config.yaml
num_key_value_heads: 5
norm: "layernorm"
init_std_o: 0.00884
init_std_down: 0.00884
MLP neurons of a small language model. Each row is named by its layer, matrix (up: input weights; down: output weights) and neuron, and shows model dimensions 32-159. Each number is 500 + 25 x the weight over its row's rms, rounded and kept within 0 to 999. Numbers have three digits each.
Before each neuron's rows, "fires on" lists the tokens most often at its 100 highest values on Wikipedia text that the model never trained on.

fires on: " At", " |", "=", " sp", " at", " of"
L2.up286:479502538508482458495508523544474516514509462538535456527492542516492505468496514467504542465525490516539512486489514480539471516466502471445546513506529518506501547524533506536479492514478504466524511509528510547521471506476551478462505479515456457523488503510513538493464494503487469498474475515470534494525479465469505488529487498507495516479532514498517454530507471528502513473533
L2.down286:485542460484452511505490559466510535441486491536495494494467503476527491526497465516515475507500513489487514526501529516546494421477481527494492500504544499484504525486483496463452509506513509481503506486449506514476578531530503496513494517503483519498514462468500501529479530526492505509533533500495473517456482561519484490521538508517513510514505467485475492474485507488525507524501

fires on: " first", "m", " gr", " b", " second", ")"
L4.up20:492534489452470500534509494483467502502493511489483496465524507447485521486466504454516503538511518466468510518473480494512500500473523444535494494459501523511521532493443490495499506492518467483446498521528461520500475488518544512530523520482533463468509502495511482510544491455509489519533509484465513512540524479462488501581528501499500503499481526471502518543515475442497473500495
L4.down20:452496478522491496496454503498519498520501455495485467482460437479467483558508492496478514491520488533526560455551481478484528481478472498494468504477514474507500524537532510454504516516476540526516521457477529486498518549512478535511518497521510539513492481507528557470523524501525495504512494509521500494451516488493513489493507491485514528505511509504470504481505439567507483480524

fires on: "ub", "ed", "il", "l", "ent", " date"
L4.up325:491521515478491517480501483530447559530494460517435512519543498483456490493484467480449466495514517468476477524506508491498528523491495526471526508473461492435516514496490509473479529534520486526483528487524490503534488473499510529497495463475511465497511489554469513474520511488460544523496473522499512513487539542497462516547517506533479468492489523511521532487498509511503521501524
L4.down325:519495473510525504539477461539504465461499482500521524462479522468500502521472487446458526494528502504542528501514473492483523490559515547512539480486497514529504490474481498502500450427519521464475512498517506474516475525436503461503490530503492489502505472508550535501510455505518510490488489540485492443503513513475486525476476470482526524537556488507543560521500486530500490520498

fires on: " Ma", " Vi", " Le", " Jo", " U"
L4.up372:514484517469488535501490513515502454471494483546511526503478442495489480550535505491507552487527465506497512504526460525490522467499503514500499530470521491518493504529484507536495499500483459474525525501516475503501477479490514490522539513501529525527488501518486499458467507516518511483507488486557513519459462487514485515445564507493505549462512504484541500508449484542510493478530
L4.down372:507508495486497482453510501523517460479559514442513499498529538455505498488487510444483480517483521481517469505472536528472483464500490488493484515489507504497497500510482513502525497484523520510520516491574481542486529498508558510496535514500496504491470487488507551489512471517519488547483529508493467527493498532479474467511523466478483499501501521557515529465465497465508475537505

fires on: "s", "t", "y", ":", "n", "rt"
L4.up607:514504475472516474498483460490488507537471536473458512487522504531458514502476480517492513516475514498511521528491504491470550509504536457468535494523499497439501524569549532489562524515506523484499487483509453484545518521495517458526490503533500485452501517487510469480487472452500484463497496531473517490489506508519486458511528457476540518544504509509437525450482547537477468498481
L4.down607:464565479502514480560482478525507506504501528495511509486497512530496440494468489501498517483505521519516502480498516508539472519525480484522527496504492488476502503517479469520508508504496444525459519512499513533511469515535510478489500478512464490546449530484472480503467525545527482474460551470472488495487545490521505494530520448526513451498502524476503460525496518434475492511495

fires on: "-", " tr", "if", " st"
L2.up66:490488506475500527508516492524514535498459501510498499509484520529518465523493582478512531457509491521459511493443544519491465501553523508486508507506464476466470474482519506549462472528498476494454469503439532513487526511503489478513519503525498467529500535449433498532535518487485498520504485501485517462501509511491501513498537492486517544468520470518458478488491489563520507485489
L2.down66:500497428471545476494495487551504511483510502521495533458488559551488461473481495498507497524495518519532532506452495493505555479485493459499459497539489510461452464518519549485510532498528464503486514511518521491492540504495510519509441484494519507523521524516470497485441545483483492459535478523484477484484524527518545509515464484459541506485503529483492516505486493500521500480504

fires on: "one", "duc", "th", "cast", "ce", "ver"
L2.up128:538505504468515508520521510511457520459530489522517495486498505497467539491501522489483534447493461508539499530498515500564507534515479469509495455498448485525438477476498543496517510515477519490489455494481513504506463503511520552547497545484519509467490508543495522533528492465506469497485483498499477493520488505532509498501512481490481490519485464505484513446518487475481475478498
L2.down128:540522497489534486493540521494523501491502534504455514519473522517467501475531476449505460510501458493490502503484483539467459515504479505494525467473461515553524504452470466485496499490484505491491507525516496519489523502496495462542487466484502531551475466519556476455494510540480549510519438499483509496477538522509529446489483488479533503512506476488525483504476499472516520505477

fires on: "l", "m"
L4.up103:480509523510519490509501500470482511462481479500513464511520522490515492467506470512513439500536466522526494504486480493512539488528471475473534526518526400545526487476543491487507476500495490467515508488462496501467512462507493481488509524489474508435502570521524532469490509477458505497484529476463519495536479503517507528526532444532479478503493496469511525468512511474528539486501
L4.down103:501533465525502523512479483512502544488469494484512513547481525483498502452504515532504462552518527517481480517515509490489482442511494503465527536491508531488504452473443478457484523533554485520477497520492522530537526500444537501499488446477516518485488491532480492498520480514502470529555538513523502459466507536477472534472512518474501508501541470463508484490451486498524489495518

fires on: "."
L4.up453:510521519500497480541505549480494509538519471490498465487482494478479508475496492507497499460507511475484508531507489541505531514488524523485458474525513484492523497516487514547486516524552488559506491485512505505499489507546479505473494497482478489543489535497501526505501491495475490487524479488517492487585489470497474478513408537509441503443501455477468514510489470512509513508492
L4.down453:500497513476516477494560504505538457509491495462523482489490510465505483487560513494489495470534465480531468485479523546521515462494493550546454528485509521511494528464530504518510475476477487498488527496529527492509521486502497475477445502484448485508505472494525502511452562494536504518453531465515489500530510568477506486472510503500491509479496494543481473473522529507492543519496

fires on: "."
L2.up477:478536546523496487491496513513501509539521465512530447538494493472501457502536484507484507475505456507517533488477495536489529498490491554523487499513480526506535473495508501538499558501523508486535483536494503520523494522495481518517478493507521510496504498486534530472476493474486515452516519478508514535534514466510436544484455497479474463513520443537480512527506486487529495484516
L2.down477:469513506523519483519498498481530511470489509483536493454457541478532467484513486490519491526498523525483481510493472500477537457502454513494482542510445547478494481528496507482503488511480512531485522455487487500524484529458560526552443521529493528470547487536514580504478531506527490475507502448524501494520500504494469488459459503506522499482471513499497472494513450476534512503506

fires on: "duc", "view", "|", "y", "ep"
L6.up89:478484493508502545460511506527511482505507489479509437504503505489468552523490483500538487484488495532510513439513497502529507544463502515513505502499500466410464502512478538518482480516526475518512496500469477454524507511528473528483475511515517464488517518520446509556518474515515474499490470506479517548549487471519531512472543495486496508488516499455457528507464501481556487508486
L6.down89:537506489468498565541511494514511491505554508480502510439538501481475558485489501472543476551497486477480500489473493505506504475492462473521493508500511465507478492479508489508463481483540469550518486500523516524507483529454486476499516454539500471516510505503531463522515508500481502478486547545509442520505539537509526482528504479493443494475477502512495487514497479520499504528499

fires on: "s", "p", "bu", "g", "ring"
L6.up394:476507468525463471509503519532483460517519497502491482512493469500519438482484499463449488482515511531517484459537505461527504484461494504492503528437548484532534502519492512517511519481556468473504511495478500503507515487524514488468495514510528517508516471459529511510548508517499478460517501462520488518483442486486487537474486477454525522519488488483468533440473535481475504529489
L6.down394:513526470470482454533518515500502486478521559485525468523499489497494529502522462510516473525500510518502473545501512519479468540496508539543465492536458463498488511493494493556505509527477513470475530505512478538467498483481500522466513442458497517517547540473478494523478495521521459494500457512496518520494515502515544494546471532479494517494506493541528490512501509523500506504522

fires on: "l", " c", " not", " |", "o"
L6.up332:475542509497472506526507513521486461512473480526450541504493486532477478511484496506516510513469494511458501494507475507512491481436501496494521528465515419511485478492485504464502537459497533506499521473519496512469508479523506482458553517482512504489524532521478460492520479487507493548498526515473507537527475522511513541469501538528472483524521483464495534509540554502546540495524
L6.down332:510494491516513516497485460502521480512520459504509513519520482502485508507489518476494485519493513516534491481487496501469481500532490462499520468552489485492540491496488486493462479537507509520537488499455524527509512559486494539493515478489498523516428505464468485502508480521513529513528481523485487558485498525484450452546523523506486523438524458547477527527534437504488494506526

fires on: "ard", "tt", "ar", "r", "ot", "m"
L4.up339:514524487464517449495458485433476516490485473498523485497515520492536537500487523477540530475482460488481554489477483557522510544518509482492498463531504449497455522477484509522498509536467492477517495500466476466528456502487506499487492498519499509470522501515533508489537441482497509530468511471492528479517511484514489500519540538490500549512510494479529481518521499505519530483515
L4.down339:470499487499472500490486527484447511500544530485478502489546523542539473484526476529489496555517496486519497462550476463479486492487482498472531512508485548531507523535476516466509477464530521520491478525486481524523517492545477474526471517478499465498470504523476482509512553551490496519520489522519514531514471516516492517485503506478520458475502501473515528471486496465520504488510

fires on: "E", "C", ".", "D", "P", "R"
L6.up439:471506513503541508510518485498495495523477455505495486503551465486490470439493542502483486513491504464471510566469482500466522463499506500531509504514486507503517532498502461537495499489546512510486457514497502467513516533571513513452532515513510490493542458472550500510498495482502526470465483513514502501529535518502435486511467525455486459491475456512485447512501551500500482460492
L6.down439:474463520524487477487476511523530522522528495462510494466468474478486498505508505470525490483490477497450516483516478517501558505531474453534503468479500487506524501482516530516534480495472515489523512533527535471518454491482502483504474446558469469505529518473529512519506490522480518522501535457535510449498498503488488483492456518534471490500487471505471544453518499506474507501495

fires on: "s", " part", "ing", "east", " April", "d"
L6.up473:507480480482499492488506484476533496520446503474470487546495501509501464462484524506488497503525486506440483556535495476522506522517511493545487512528474515531483509467510485500497491507526531445506459524523560493541500507476483478481525483474555535528497475444528527502525493488528473475514544500505499489497513482466479548519553501468493520496487485496483509508482467496488460463523
L6.down473:479517505452496502507502466488478534527493539512520491481487540491485497507537485482483484503491457485534495515534487491530467538509515479487546524481502468495495505513473532539480503448491478533513540498496466519473512474474511481529488529518444489525483540483533511518481556519502493488507471511457481503467482531482536490495496539507491504456531535514535446483484506500501501509526

fires on: " T", " her", " Car", " L", " C", " was"
L2.up532:468493505511456474489487500474533433523500462545515530478458498490495533469499489491483497534518473514501527483501502479531491496528510470466529521480476501466451501537508508523476514503512485525470508461510491496533535545484541502440519461495512516483518535530457507473452462528497475462484530549502490492489500483532520538535540503472490559503518524488525515494469522472469503512525
L2.down532:501533484499511486531498481542504436498483566528507547517503504506509420510528488511507492549484520470523531501477517500514479470472529512476485461518544520487519506476548480506491513485497496504482522471479483522518533484441505511528520506433512502491489494459496496467535492537503519483516475489503492554504506503532503517512528517497512479495490493511521492506468470489501480462523

fires on: "il", "l", "s", "en", "re", "tra"
L6.up401:490488498501497521507516477489452504513468474508509464532512458473522510464487511493498500510557497450496496522543488531494514488494496507511468504462511495500497479516510508499467521535512512514505512503522489527591498496512554495480516490486490486480538535465484482508517506534462507498468477495479498486462473510546460518496495542451516519449519469489491438517527533581513484535518
L6.down401:482527506509481506523545521508501480518503540471488509508522496461498512511492472496502475480479518474480542475462535513451500490490500466504533490506539530524528465492521567474510491457498512482510430486489469484498499487489491477482499457461514490488495513480486491520498497491512495490501509469438517527508533528487482528499530451535499486512526481542541496515532494499516489508491

fires on: " ex", "min", " Ex", " Char", "con"
L4.up142:485483533490494516493526552507568508508469482466536493551537522482472509476441498555531475528499511485471499475497492499477431501471533503519491531505490497534489476515507490518507449522524465466494513496457504498481483472504468521458449506525485521515512509461493477504506502483472508516503495500542527536476495489488469478454481506490470479484486513532526469478520528515492504522495
L4.down142:524475446541498526488469499513491529470456494498505521495498507473541490482476496551449484523492497507513517475538461478495469516549513480498486479492468469515537497462525480492518529509472494519479490522500502477512493500507487435512517518586495487481516520481492500491482483552506480521504505540471511495536529457530465514480508491498512447505492535483519504507509509475508497491502

fires on: "ter", "ar", "ic", "is", "er", "ir"
L4.up299:562481456507496483481476517457503530493510493517534482483485504495478499458549448515511495580504495522515529491473558519503520496460480488522514514503527516484488501508469520495482474490469475499560491523516484524485493456482512485459465505510478513515523517508493497500530502517459505509501488502511516484488497472521475516585527481536470499497499497518480512467425572519504499490537
L4.down299:497476517502504451527506485551498513531503469464474466491485530491471494481473476502531443494508507518498531471528498475514517504498490508496480495479499532474483517521534503503504493503563500501514498512517564483528500549465433526500522458480468529487512497494552526467432494500486522497457538527469502457487459503505532496501475463499526542518472500497509482518541448472466536530538

fires on: "r", "h", "t", "m", " b", "l"
L4.up500:504469511474550515513514483520531534463496502494472512499472520475491487487479453542501527528536508470475497469462492526538491527488538497485494519501495512495474533469486463512507503544498498518486556517455505509480511496515513483512524470475491472520509547539517491482479426483507503527562498498516473511534542450466511457548520476511473494518502505464485501454526504480492497502514
L4.down500:483502487505483470511493469510525468487519478525525499476538516514534476515455482518467498525492480510508502495527489475541522489466473466543499504495548447489486502480515533507491518504496585505481556545475527501453524487474530461512502477496528494512562503491517526506494470478495490504506517463498509500501508474501491512482523514521515490503512507488467564468498506444486474538518